MLP neurons of a small language model. Each row is named by its layer, matrix (gate and up: input weights; down: output weights) and neuron, and shows model dimensions 0-127. Each number is 200 + 40 x the weight over its row's rms, rounded and kept within 0 to 999. A neuron's up and down rows have the sign that makes its largest values positive.
Before each neuron's rows, "fires before" lists the tokens most often just after its 100 highest values on Wikipedia text that the model never trained on.

fires before: "ce", "cy", "ti", "t", "te", "ment"
L7.gate222,104,292,170,226,223,248,311,170,211,146,169,210,213,122,275,205,233,147,171,212,165,229,245,195,250,99,160,176,166,243,134,209,194,154,249,188,133,111,222,225,222,203,206,235,204,180,178,206,211,258,231,170,187,152,231,171,214,184,191,181,240,223,151,178,201,198,143,196,159,210,228,248,261,116,208,184,217,192,217,174,136,188,198,250,177,242,199,166,215,132,132,161,244,285,172,146,184,181,230,178,265,189,183,150,180,170,221,196,197,190,186,214,177,210,179,253,260,273,130,255,272,273,169,240,217,193,171,215
L7.up222,217,227,262,204,162,152,211,142,172,110,125,154,259,157,133,242,220,192,150,234,185,167,238,236,231,113,144,159,172,207,157,131,150,186,198,210,231,209,209,200,159,164,228,212,182,191,199,159,286,254,172,235,181,137,185,177,275,228,197,208,172,179,169,250,202,171,83,173,222,175,186,215,182,127,164,215,221,167,263,219,275,188,190,189,168,212,174,212,164,186,178,165,178,178,179,145,226,197,219,223,165,304,262,117,219,188,201,198,255,210,218,141,201,216,163,213,137,179,114,195,286,219,197,128,204,243,205,203
L7.down222,259,261,197,162,274,247,225,141,214,196,211,244,229,207,261,172,195,126,179,171,269,188,167,203,207,109,190,276,172,258,218,140,169,165,222,199,267,163,223,243,259,209,167,242,209,171,222,171,277,222,104,190,204,179,230,215,168,222,249,220,245,82,206,174,191,252,174,258,265,204,166,239,188,169,174,195,202,217,192,177,146,139,238,232,225,224,210,200,179,245,214,201,188,184,217,168,124,224,287,187,164,170,277,246,214,209,190,202,244,220,204,164,155,229,193,263,205,242,118,211,176,216,152,247,228,199,118,143

fires before: " |", "."
L7.gate378,209,198,233,159,173,169,112,137,172,252,241,251,194,222,155,210,162,152,212,194,149,192,195,214,275,155,139,194,176,169,182,178,265,190,213,250,208,188,173,193,177,165,180,187,210,108,139,161,163,165,219,240,230,189,194,237,165,216,208,245,257,162,196,259,257,196,235,244,277,207,163,159,168,205,205,187,183,118,164,184,166,215,200,240,68,228,193,189,192,177,226,188,249,218,194,115,192,252,235,239,157,265,129,218,192,197,203,242,356,229,149,231,208,185,213,175,225,173,209,237,170,110,190,136,172,185,200,246
L7.up378,196,174,220,235,244,217,203,184,269,127,291,153,200,144,212,222,227,203,239,176,208,209,238,200,211,232,205,241,145,204,165,230,167,213,177,195,292,158,194,159,184,204,267,210,216,240,169,253,163,220,114,149,169,226,220,110,130,154,169,186,212,225,251,120,185,203,208,182,235,205,188,186,174,251,217,187,208,213,187,276,144,263,134,227,159,206,207,207,273,207,166,123,129,180,215,164,106,195,152,260,173,159,141,236,188,140,203,213,213,167,200,214,194,241,167,213,208,130,251,188,192,223,240,139,221,256,209,234
L7.down378,151,254,194,265,184,102,107,168,196,205,185,214,190,127,138,244,192,208,206,169,194,214,200,240,216,244,176,195,195,126,171,202,198,155,169,219,257,206,212,137,114,174,259,125,214,207,209,250,67,199,299,191,155,206,239,160,219,195,215,202,188,185,165,187,167,171,125,172,182,180,149,155,187,180,229,154,198,150,184,205,205,202,82,192,207,164,152,175,146,204,186,213,205,234,131,253,202,176,176,258,206,213,93,190,249,166,224,256,216,192,123,206,227,213,211,166,164,161,260,177,195,197,278,197,186,206,217,163

fires before: " in", " of", " from", " degree", ".", " at"
L9.gate303,189,171,225,217,204,205,173,192,186,185,150,178,260,194,208,283,233,126,126,150,114,193,189,266,215,218,191,257,231,272,252,219,245,253,171,188,186,316,209,113,234,206,174,155,240,180,218,213,161,179,130,223,255,170,199,253,153,215,259,222,284,209,147,205,236,209,205,74,188,234,175,175,229,156,161,161,196,155,204,136,126,150,235,214,224,265,238,149,167,175,235,234,215,237,263,213,211,234,165,199,167,200,128,245,212,251,197,218,221,161,192,187,200,109,218,201,222,210,216,288,261,190,168,189,152,184,206,168
L9.up303,177,179,218,244,174,203,215,208,192,265,188,157,235,239,204,204,194,159,141,115,72,175,188,191,222,190,196,208,130,169,197,225,203,211,207,201,222,301,215,206,246,241,210,130,255,193,209,205,209,146,126,175,230,194,218,188,133,170,216,264,249,86,194,223,133,224,176,154,101,199,152,228,260,211,221,136,229,137,214,130,239,147,213,215,168,271,220,228,163,161,178,175,173,261,270,239,194,100,235,233,141,191,159,263,220,192,238,174,173,198,195,191,205,206,189,175,230,222,213,213,195,165,152,198,178,175,262,181
L9.down303,170,105,234,182,193,207,182,217,232,192,234,187,200,258,256,264,230,253,127,225,190,215,174,174,255,79,193,204,141,220,224,230,213,188,235,173,194,199,162,216,218,235,243,150,274,165,178,201,273,191,285,131,207,265,307,211,207,170,221,189,221,229,223,164,201,138,195,196,185,132,168,239,253,160,266,132,216,211,219,129,192,188,240,227,173,190,215,142,204,255,132,223,236,220,185,279,235,167,188,173,135,195,222,207,127,161,143,228,201,243,234,212,310,215,208,181,159,162,114,149,180,228,171,190,163,216,198,205

fires before: ".", "W", "K"
L9.gate308,249,249,133,142,202,228,134,194,241,98,188,204,192,227,243,222,180,171,197,138,212,138,222,260,199,193,183,163,170,226,227,202,273,263,200,170,180,221,132,227,210,124,216,160,181,223,194,231,202,217,190,214,150,199,174,200,214,236,235,141,147,221,198,223,242,119,241,150,144,219,191,184,190,186,160,207,179,218,175,232,164,209,233,237,190,149,180,269,214,192,210,212,203,194,218,204,223,173,193,224,240,257,167,195,227,153,132,229,197,156,122,180,235,189,132,100,186,271,254,198,102,179,267,247,210,163,297,185
L9.up308,223,231,224,183,198,150,192,195,189,152,234,185,189,198,200,296,107,145,179,217,203,195,185,227,238,199,237,233,179,220,171,190,140,193,175,187,181,278,183,192,251,213,199,195,229,268,226,167,209,159,167,190,169,144,142,169,136,204,185,133,137,182,87,205,189,231,286,209,252,171,184,157,279,260,222,123,182,133,185,183,194,214,235,219,205,181,187,163,210,158,226,197,189,143,120,234,196,232,200,219,266,220,213,217,161,143,225,255,187,151,237,195,209,98,152,154,231,192,195,243,150,112,202,223,233,211,173,190
L9.down308,164,192,170,271,205,206,183,149,191,197,237,189,191,215,174,175,206,172,129,177,214,215,211,236,169,153,182,213,201,202,211,219,134,176,214,185,236,186,189,187,164,165,162,144,208,192,289,117,231,143,188,153,292,266,274,132,180,205,261,247,232,256,170,222,162,173,209,168,274,206,160,197,210,168,210,171,231,219,252,179,167,248,214,178,129,226,200,179,221,152,243,120,255,196,234,253,185,194,159,174,227,145,199,184,265,239,241,204,135,196,188,162,139,104,245,196,146,210,146,126,272,152,189,111,186,232,243,209

fires before: " |", "wa", "eg"
L9.gate206,140,251,208,217,249,190,170,200,156,207,192,186,158,249,283,215,229,263,277,170,151,227,239,203,177,136,173,136,236,242,173,127,236,114,192,150,276,136,168,215,198,198,184,108,214,205,241,188,209,217,233,210,118,195,181,171,173,158,178,288,215,111,177,166,218,163,150,206,222,250,230,193,212,184,218,213,201,203,185,210,193,225,183,222,237,139,193,231,236,225,151,178,155,153,266,196,102,244,167,250,253,249,228,225,191,172,194,203,221,220,212,211,257,282,256,211,204,228,158,236,222,168,215,159,269,223,109,228
L9.up206,171,181,267,179,206,220,174,187,198,281,250,260,183,217,242,211,284,272,177,205,197,210,214,219,274,206,178,90,203,211,146,180,168,153,170,155,181,204,200,274,247,215,232,221,245,182,170,207,197,197,173,202,259,161,190,183,186,145,151,220,239,163,266,195,174,184,140,171,155,191,218,190,198,177,251,237,157,171,167,210,244,239,224,244,265,168,206,189,239,152,171,178,234,133,243,129,187,171,169,262,184,159,235,235,183,182,215,211,205,194,231,235,201,303,184,231,210,156,142,169,152,163,205,193,173,257,149,176
L9.down206,169,234,262,219,175,205,201,210,229,237,171,208,166,236,139,174,266,269,214,164,215,250,191,282,221,222,165,180,200,168,100,74,223,208,163,233,154,177,245,232,184,169,248,211,286,203,214,169,169,207,198,207,194,216,173,187,259,196,261,262,178,144,222,180,252,225,225,184,145,247,271,192,215,208,222,165,203,193,205,144,189,161,166,201,229,191,262,231,176,155,260,188,207,251,181,179,177,187,240,196,185,242,212,238,204,148,275,214,189,227,184,276,194,155,156,282,171,278,209,205,171,208,238,209,132,256,138,218

fires before: "s", "=", "on", "ons"
L7.gate370,137,267,182,196,199,226,183,189,193,207,174,224,155,249,197,149,217,238,216,220,144,211,155,210,224,196,202,156,189,237,162,125,232,198,198,255,170,150,151,118,107,227,159,246,310,242,144,243,122,265,165,174,192,145,183,127,213,153,266,153,193,162,211,264,273,243,261,154,132,193,178,184,176,166,183,200,221,160,247,196,202,185,255,154,175,204,196,253,204,152,206,193,235,181,189,237,274,227,269,174,268,129,216,218,179,164,235,195,225,196,187,121,207,208,160,211,250,117,252,205,228,244,168,200,212,233,213,213
L7.up370,238,254,221,260,218,150,292,126,224,237,214,213,156,168,252,213,255,202,221,120,165,193,258,188,211,179,275,196,150,205,203,171,215,147,203,233,176,253,177,170,149,216,135,240,269,226,157,213,214,201,198,264,194,192,185,207,273,194,246,150,173,181,244,209,235,191,218,139,140,223,254,186,172,278,253,244,164,178,174,183,256,203,211,136,162,272,169,213,241,226,204,206,237,259,156,148,149,194,175,179,249,184,272,215,182,177,187,168,111,243,264,172,249,198,170,175,300,194,181,217,200,246,152,247,253,227,131,170
L7.down370,181,231,206,211,175,180,136,227,168,219,201,232,119,201,157,181,196,193,196,131,183,176,251,253,228,124,130,226,160,155,232,224,185,145,208,133,271,243,153,110,211,189,186,199,233,224,217,138,179,221,169,197,262,108,191,237,189,207,274,191,190,274,164,177,228,163,179,232,194,128,266,263,250,153,278,175,229,222,199,96,237,163,165,189,196,114,226,274,207,211,166,220,177,199,238,230,192,201,195,297,227,225,200,174,204,197,256,178,256,225,276,166,214,196,211,184,134,215,215,278,227,252,188,214,197,210,199,133

fires before: ",", " to", ".", "–", " and", "s"
L7.gate83,129,222,158,210,137,214,228,215,214,176,200,183,242,237,231,133,280,160,125,222,212,259,209,189,189,148,205,199,236,201,192,194,152,197,206,210,218,210,220,264,195,155,168,135,221,219,210,214,169,200,254,201,276,222,215,156,193,195,245,201,215,214,192,226,211,190,154,233,243,224,221,73,146,99,235,253,242,217,257,161,225,177,170,161,215,138,180,215,271,188,152,258,234,184,260,143,242,176,184,211,232,136,217,202,174,265,168,185,159,234,173,199,186,197,280,189,163,215,244,150,236,246,167,165,155,191,117,145
L7.up83,183,241,232,213,257,196,209,235,148,114,199,215,167,167,234,209,195,200,158,163,192,250,137,201,224,251,115,208,202,207,184,182,161,259,198,238,183,204,212,224,219,190,225,254,242,233,228,252,138,161,138,144,244,186,281,228,250,194,129,184,158,143,164,224,175,239,209,210,208,135,116,162,159,188,224,227,222,192,274,170,240,214,210,140,151,186,217,243,194,198,212,245,154,233,232,200,198,230,256,167,223,186,186,244,203,242,108,231,146,176,221,224,195,194,206,163,245,191,116,201,263,267,165,144,218,199,203,149
L7.down83,191,215,221,171,254,159,209,256,164,245,167,202,207,145,193,221,195,186,181,214,224,255,162,191,188,160,209,188,236,135,294,191,195,209,168,253,181,154,116,122,182,140,152,211,210,250,281,245,264,230,219,326,223,206,218,214,186,162,163,226,248,244,271,234,196,210,190,222,158,252,241,280,241,201,156,140,190,219,282,141,240,217,221,221,230,138,179,188,196,130,141,225,238,160,175,299,194,207,249,270,283,248,199,201,174,143,172,197,219,209,199,223,208,142,226,191,140,155,144,186,192,193,215,216,223,213,227,169

fires before: ".", "ki", "{", "der", "tle", "ul"
L3.gate61,215,221,264,238,223,198,233,178,225,106,222,172,298,194,196,174,240,123,185,164,245,138,138,204,216,192,301,177,190,204,126,135,215,229,238,197,201,207,165,158,239,218,155,172,169,209,192,225,290,273,231,194,170,242,191,160,197,270,202,159,174,242,181,186,254,237,313,243,224,187,193,167,146,250,213,195,208,170,272,178,177,171,200,211,128,205,138,248,128,125,233,215,185,233,216,222,146,225,255,234,181,218,232,194,194,118,255,207,195,134,185,187,154,217,160,194,189,193,235,152,239,165,146,184,209,240,186,196
L3.up61,238,222,200,251,207,145,212,222,190,194,198,202,308,171,206,183,208,107,154,233,288,218,192,260,208,200,198,170,253,221,168,158,170,234,230,163,185,179,227,175,301,154,224,229,231,179,159,261,193,205,143,110,255,181,208,200,151,217,302,174,264,261,113,266,217,243,240,178,195,210,153,149,174,277,140,244,247,234,224,177,216,229,210,238,197,189,273,227,238,163,233,213,209,216,174,270,192,162,199,228,200,193,237,129,185,158,219,135,232,157,224,237,146,192,254,174,243,171,156,208,174,157,259,189,289,268,189,202
L3.down61,265,181,231,250,126,218,174,147,146,214,212,219,216,198,227,179,201,165,182,181,212,217,236,208,194,222,245,239,172,274,220,213,211,191,281,182,191,149,216,172,241,195,142,199,140,181,240,165,198,224,174,222,145,207,222,159,152,223,171,136,187,214,189,228,117,324,233,181,190,277,218,142,226,247,192,212,230,184,224,136,173,215,275,329,156,163,196,222,200,158,279,194,183,178,179,273,224,193,229,138,192,183,160,189,199,154,113,169,152,182,281,232,255,181,214,198,287,214,164,262,168,204,197,209,252,193,231,168

fires before: " |", "=", " 1986"
L2.gate427,253,235,188,156,171,203,132,216,134,215,152,161,257,197,261,170,201,217,242,121,177,265,185,177,162,211,242,199,188,173,118,158,239,190,117,218,213,272,168,218,169,166,296,229,235,190,205,175,183,294,224,245,187,243,284,195,194,155,211,272,210,229,152,234,174,153,214,171,268,169,185,194,168,191,167,196,265,121,166,217,212,196,210,189,216,129,202,196,214,174,122,273,165,183,199,176,159,178,188,206,176,201,222,206,185,144,183,196,183,220,291,199,314,246,203,183,210,123,131,174,224,167,240,240,272,186,223,188
L2.up427,223,225,142,228,160,144,195,262,201,252,208,155,322,161,240,190,180,281,211,171,197,206,185,199,180,200,148,193,244,170,229,201,215,232,184,192,211,275,144,218,190,211,241,224,146,150,217,177,170,221,316,234,158,214,181,157,215,167,260,244,167,189,170,259,215,200,178,218,227,237,217,206,186,176,176,169,236,163,141,199,208,205,217,182,245,169,157,139,206,245,234,192,93,191,134,198,221,161,139,198,254,207,290,194,140,169,144,239,207,236,201,216,230,223,176,206,225,152,186,219,212,224,227,242,292,260,182,183
L2.down427,184,249,227,176,221,149,165,209,205,209,168,179,223,191,141,99,240,245,243,192,166,222,174,182,160,311,231,186,177,211,179,227,228,225,214,245,222,312,185,197,153,259,226,165,217,138,207,205,235,267,211,225,174,218,120,217,285,151,161,278,240,289,131,224,158,247,232,227,227,215,108,230,263,154,193,106,218,155,201,179,151,198,223,209,255,169,185,242,173,168,176,228,226,235,156,229,228,191,233,275,218,214,210,258,235,172,221,202,210,225,222,191,272,200,149,219,190,124,241,171,253,224,202,169,235,197,214,155

fires before: ")", "–", " –", "ل", ",", " is"
L7.gate194,236,249,205,161,207,283,303,183,243,206,200,249,224,207,188,150,221,195,200,203,169,233,244,212,213,192,263,139,230,165,312,183,195,205,202,267,228,133,257,166,234,163,193,164,225,183,185,205,174,182,118,155,135,146,102,193,189,190,225,195,227,192,177,177,171,139,178,132,210,195,208,278,194,198,218,236,141,208,286,133,279,146,189,211,209,187,225,252,181,181,199,257,212,216,248,219,244,175,259,244,220,243,151,199,228,199,192,145,244,200,202,141,190,208,208,151,133,248,263,224,248,178,183,233,262,161,234,175
L7.up194,83,200,214,176,270,210,216,139,193,218,180,206,145,232,229,195,195,147,147,194,254,261,153,188,265,145,212,181,225,177,125,226,198,209,289,257,171,262,222,214,225,243,152,205,253,211,236,234,201,185,230,202,244,149,209,196,273,237,265,175,205,222,198,254,227,204,218,208,146,224,232,269,207,154,201,208,223,219,195,187,194,225,159,271,159,186,216,259,102,233,199,127,237,190,247,170,196,239,216,143,207,129,136,219,201,228,185,228,154,249,189,259,129,246,223,208,147,142,203,204,156,180,266,225,200,218,235,194
L7.down194,201,245,198,197,233,181,178,214,147,178,179,228,143,235,210,281,261,214,150,226,174,141,226,237,226,176,182,176,80,238,173,183,209,271,198,231,197,120,267,190,199,192,196,140,217,232,227,204,184,164,205,229,195,89,171,197,207,212,224,171,176,221,230,260,215,90,271,181,251,124,167,167,242,197,252,194,222,235,257,195,213,181,280,154,147,265,183,230,230,127,257,252,259,229,240,177,147,200,249,126,216,202,214,185,149,187,188,258,157,202,223,192,191,231,212,183,226,214,143,194,227,254,176,194,162,187,235,266

fires before: ".", " |"
L7.gate85,97,175,269,180,253,217,150,241,279,172,272,254,154,271,243,159,181,189,186,192,194,206,184,266,256,164,225,247,177,188,150,182,197,182,126,173,206,188,268,235,161,197,183,218,268,213,163,267,194,170,199,185,98,328,187,273,199,227,202,261,194,127,193,185,191,182,231,222,233,176,178,199,136,252,195,196,232,141,179,239,176,239,256,211,243,288,231,149,203,181,210,162,248,182,220,146,203,158,144,203,243,205,190,170,186,209,214,193,185,168,162,207,178,145,186,179,206,245,235,227,146,199,263,195,246,203,237,197
L7.up85,162,224,230,186,224,198,247,172,254,223,181,188,203,242,171,209,126,217,227,170,147,92,145,252,212,243,199,260,134,192,159,162,165,158,264,217,198,266,222,257,256,106,204,159,196,164,226,193,238,211,290,223,203,117,187,173,190,224,222,163,211,234,212,258,217,205,254,245,188,202,238,213,181,182,222,139,229,147,256,228,180,317,249,194,181,226,163,165,192,240,239,143,177,204,220,215,232,288,231,211,249,166,143,228,207,147,255,287,223,175,177,160,168,190,268,204,201,243,268,177,221,289,201,171,217,201,198,217
L7.down85,210,239,237,227,229,166,193,198,270,228,223,181,221,195,190,136,187,186,151,140,219,259,169,241,228,225,235,198,202,231,155,279,156,194,209,173,260,196,303,198,179,115,132,176,228,182,201,174,182,217,231,228,225,175,229,242,220,212,222,184,226,183,204,263,233,261,252,204,161,234,254,191,212,275,172,199,204,222,241,160,144,230,174,194,124,194,167,294,229,200,275,94,262,159,203,193,231,192,250,238,178,224,228,179,174,186,291,208,165,165,168,169,188,239,236,237,131,178,128,222,248,222,218,190,238,237,180,183

fires before: "=", " and", " ="
L7.gate317,222,215,148,166,187,195,175,227,202,196,186,230,176,169,124,168,221,127,172,248,202,216,225,252,167,145,162,275,255,204,249,251,189,206,199,204,199,144,233,214,155,175,233,194,236,88,235,273,183,266,199,133,192,177,264,220,125,116,168,177,196,107,289,224,198,191,181,201,233,230,176,180,209,162,195,195,175,166,279,192,134,291,202,197,200,198,183,159,176,188,166,203,269,171,223,239,226,167,233,213,199,179,211,163,114,241,260,211,242,201,164,181,271,191,177,155,175,270,222,152,182,221,274,172,207,251,240,299
L7.up317,223,174,158,204,236,188,195,227,173,145,84,201,191,72,219,183,137,245,146,253,225,195,199,237,268,180,156,272,243,184,228,138,225,241,153,268,239,240,152,250,164,238,145,219,220,189,174,194,179,200,165,202,199,175,251,232,156,190,196,171,209,220,169,283,245,163,214,215,210,148,218,224,173,280,165,211,271,248,234,252,214,126,194,234,210,184,195,206,139,207,240,197,216,186,199,187,220,168,249,160,190,238,228,125,120,158,200,202,206,190,234,234,239,234,205,208,236,199,261,140,124,229,179,253,134,177,224,251
L7.down317,214,147,229,263,176,216,122,197,126,207,128,153,240,184,190,206,246,248,207,204,254,174,209,183,227,184,184,91,230,274,222,188,174,160,170,189,199,222,167,206,173,231,169,100,220,121,212,160,208,190,182,189,215,177,188,106,270,246,193,179,169,221,159,240,217,217,110,183,155,180,232,232,185,266,125,186,189,273,230,202,198,168,228,293,219,224,208,268,181,178,205,133,190,230,223,134,243,215,263,169,251,269,216,213,193,166,227,163,187,165,160,182,227,221,240,154,191,188,194,293,231,199,228,204,249,180,182,204

fires before: " in", " by", " on", ".", " at"
L7.gate227,166,219,261,195,206,160,187,228,235,135,171,207,136,172,168,253,140,160,205,171,213,216,216,228,187,160,230,223,240,213,213,241,172,196,141,202,165,155,198,124,197,229,228,204,206,217,153,180,214,109,188,211,137,105,169,168,234,105,231,260,231,247,175,146,228,178,156,141,192,212,199,161,278,160,238,265,243,231,186,178,187,225,122,259,115,210,240,213,164,203,216,180,242,138,195,172,166,199,207,227,194,148,257,276,147,173,187,248,198,216,203,158,273,169,195,289,221,237,190,215,226,150,211,149,286,210,192,197
L7.up227,235,153,197,166,191,244,229,134,176,251,250,166,232,229,255,156,233,216,191,158,269,234,142,200,198,147,163,213,163,240,234,224,166,161,182,257,178,100,135,245,220,304,170,203,183,149,212,211,154,213,195,292,171,192,118,169,235,109,268,178,206,236,215,240,245,204,191,221,232,192,139,147,210,293,161,227,225,208,190,169,238,168,239,200,184,279,183,201,230,192,254,198,203,154,151,252,186,225,152,200,166,234,163,198,263,224,194,188,214,239,181,220,190,241,162,219,224,197,228,142,119,256,182,169,228,145,181,177
L7.down227,132,248,165,160,247,205,183,273,159,194,224,190,178,251,199,222,140,197,132,208,185,233,182,175,224,159,230,249,204,150,252,227,232,147,172,239,196,171,139,290,120,176,214,152,226,223,201,162,193,131,175,175,177,164,224,169,165,161,207,169,209,250,220,178,201,67,164,187,151,260,161,187,208,121,195,211,217,182,212,222,216,200,176,171,174,167,182,181,137,212,203,195,208,158,102,225,180,191,241,165,261,187,198,228,158,276,199,206,267,217,221,227,240,144,187,203,141,164,183,223,244,142,266,200,220,282,119,192

fires before: " (", " |", ")", "%", "78", "0"
L3.gate12,180,147,194,234,172,210,158,198,195,202,197,213,150,159,254,237,242,217,252,201,186,238,245,187,137,243,283,178,192,154,178,180,171,216,189,235,211,181,156,136,249,155,211,242,198,172,157,141,181,213,222,205,123,172,223,194,184,165,212,245,262,196,130,197,227,141,156,118,211,128,187,257,175,237,224,203,185,180,204,271,169,186,271,165,189,161,233,213,258,197,222,153,185,231,151,133,140,189,196,137,260,111,204,177,146,198,179,169,276,238,221,254,184,226,183,124,178,240,202,141,292,132,280,184,172,201,171,177
L3.up12,225,238,197,182,224,246,193,115,196,238,190,225,221,235,180,206,159,83,116,235,261,203,198,221,211,167,235,194,214,92,298,205,235,220,162,253,230,199,227,241,249,228,207,237,203,217,222,216,204,211,138,261,216,262,165,222,154,285,208,194,230,220,149,219,294,160,190,171,220,135,166,172,199,303,216,310,203,159,196,223,239,187,179,166,245,209,200,197,154,176,292,145,194,212,176,194,221,234,234,139,195,245,196,202,189,220,203,188,229,249,234,217,224,221,188,115,250,145,227,175,213,215,260,235,214,255,274,215
L3.down12,208,191,115,232,278,278,237,253,237,275,209,227,258,199,215,217,155,131,147,247,210,269,183,132,226,202,201,181,199,184,194,215,211,219,162,196,238,265,220,155,149,187,230,212,157,223,222,232,215,285,164,207,145,225,251,149,210,241,163,236,153,163,185,149,247,169,177,150,188,207,143,285,231,165,220,184,204,187,182,236,196,191,178,193,148,212,144,179,166,161,198,223,190,186,174,238,186,198,241,280,159,199,284,186,218,194,277,135,165,216,200,225,180,231,209,135,226,185,231,162,235,276,222,193,236,230,268,276

fires before: "=", "2", "{", ")", " the"
L5.gate184,208,248,193,211,163,164,204,237,202,145,194,177,216,177,233,225,209,183,236,192,190,228,206,174,189,100,133,235,180,189,119,210,232,227,151,272,218,240,210,148,176,131,175,172,196,184,278,141,181,202,220,127,241,173,215,271,157,232,226,210,198,319,183,229,144,205,188,177,192,225,189,131,200,281,154,184,180,168,227,210,206,199,216,188,235,206,199,192,190,167,216,179,220,278,242,210,146,206,221,223,91,163,98,133,197,151,223,192,199,233,163,198,164,294,253,248,223,179,185,191,234,218,211,240,210,193,227,187
L5.up184,210,177,248,256,201,152,225,182,198,234,151,202,197,223,228,282,173,189,171,212,206,228,233,167,265,171,203,180,188,223,207,215,163,251,169,161,236,165,210,96,226,145,277,239,162,228,211,201,159,186,256,185,205,144,244,175,165,213,198,235,221,181,305,214,300,203,165,208,142,204,140,170,245,214,199,291,158,255,201,182,184,260,242,267,137,206,201,173,162,219,288,227,197,231,146,247,182,169,170,259,243,222,75,205,200,199,189,181,227,173,164,229,112,230,216,244,258,236,207,216,205,229,216,187,123,237,197,149
L5.down184,205,216,139,191,182,145,289,160,196,246,160,249,245,201,266,168,247,127,161,197,216,174,203,257,176,127,219,178,185,214,146,267,217,190,191,242,174,138,179,180,248,138,236,151,126,202,198,219,122,151,196,187,219,156,229,194,291,253,266,198,227,303,192,210,154,252,254,215,126,264,221,108,201,230,149,163,167,180,207,203,201,216,195,225,272,208,236,201,153,146,213,217,205,172,168,225,192,234,179,183,242,172,183,208,284,278,175,179,214,182,176,202,279,149,222,199,224,197,173,209,238,205,178,229,249,194,197,235

fires before: "'", "\"", " –", " ("
L9.gate141,215,133,237,202,210,204,174,174,214,210,183,182,217,288,182,155,163,172,189,238,230,270,202,195,213,143,222,229,147,225,256,105,249,183,189,243,158,218,118,171,196,201,242,251,234,198,219,181,167,183,237,227,231,219,180,177,145,199,240,203,258,193,167,159,212,236,233,157,189,196,186,120,240,152,229,240,230,217,269,179,181,244,201,189,183,214,200,227,207,177,224,241,234,178,252,256,147,260,209,201,165,210,190,231,232,215,172,250,239,209,155,157,194,206,165,279,192,104,122,239,234,113,191,212,228,112,147,257
L9.up141,206,236,121,249,153,162,169,216,206,222,188,223,151,209,212,182,204,227,145,242,201,108,182,104,175,220,254,264,155,175,209,232,229,109,207,150,165,206,256,179,206,178,215,196,181,195,204,251,242,208,241,218,221,149,237,148,159,196,193,197,235,210,176,235,162,201,222,269,203,191,160,173,198,220,221,305,189,201,219,204,179,226,174,207,151,181,181,166,170,293,127,226,283,235,151,136,102,173,154,178,137,235,232,198,222,220,181,226,185,254,181,218,162,235,132,262,147,258,248,238,259,211,267,154,174,207,197,130
L9.down141,175,185,213,160,141,229,230,151,146,218,210,178,275,252,170,171,257,228,178,209,207,234,161,220,185,166,175,208,187,213,123,196,227,220,207,184,184,182,263,241,211,229,265,140,222,210,144,215,171,195,160,161,223,227,139,248,222,117,95,156,204,96,289,195,207,291,164,227,156,227,170,220,270,190,300,142,197,227,243,225,271,179,114,215,282,224,186,155,175,220,204,237,171,219,160,227,145,127,251,236,241,187,226,210,170,193,185,163,160,218,236,228,230,209,245,206,187,163,228,134,195,213,214,150,175,243,232,153

fires before: " |", "0", ")", " ("
L3.gate151,143,214,196,158,203,229,224,180,128,211,184,174,234,168,180,162,262,120,198,217,277,227,218,253,272,232,147,166,200,118,267,181,198,140,216,180,221,174,217,183,172,206,237,218,221,210,204,229,122,222,139,162,236,201,216,183,225,191,195,156,228,173,165,241,122,222,218,181,266,192,160,251,156,298,145,189,299,197,157,174,207,246,299,163,225,203,244,248,211,219,224,192,235,128,171,159,160,173,211,197,211,186,143,220,205,170,234,200,277,297,252,207,225,173,162,153,181,192,188,177,238,161,206,178,286,200,224,174
L3.up151,205,177,236,213,274,176,220,205,137,145,265,253,171,238,254,200,179,199,175,240,297,124,202,221,113,155,196,125,130,172,230,217,288,209,234,163,198,210,144,165,196,192,290,180,209,179,206,208,194,232,151,206,150,138,142,177,156,260,213,206,165,211,251,238,190,166,179,232,123,126,173,177,204,245,222,210,234,195,159,240,165,122,217,209,245,223,272,252,223,266,185,214,255,201,180,204,151,171,213,144,177,283,222,226,208,213,236,214,276,203,172,229,176,187,188,235,227,179,197,159,227,229,196,126,191,171,223,179
L3.down151,144,150,202,140,208,304,181,257,247,249,185,191,256,192,221,113,220,205,149,228,127,354,220,243,274,197,198,216,265,175,239,180,179,192,216,180,190,195,191,217,199,167,180,136,236,195,151,206,233,209,198,221,196,194,227,173,239,152,187,240,114,239,185,188,218,184,190,145,202,250,161,264,189,223,183,159,178,201,206,279,162,179,251,194,168,181,170,192,179,187,205,169,193,210,198,223,269,235,219,168,160,208,168,189,122,232,151,116,193,183,185,179,238,138,180,128,169,169,262,169,266,245,158,247,167,231,157,159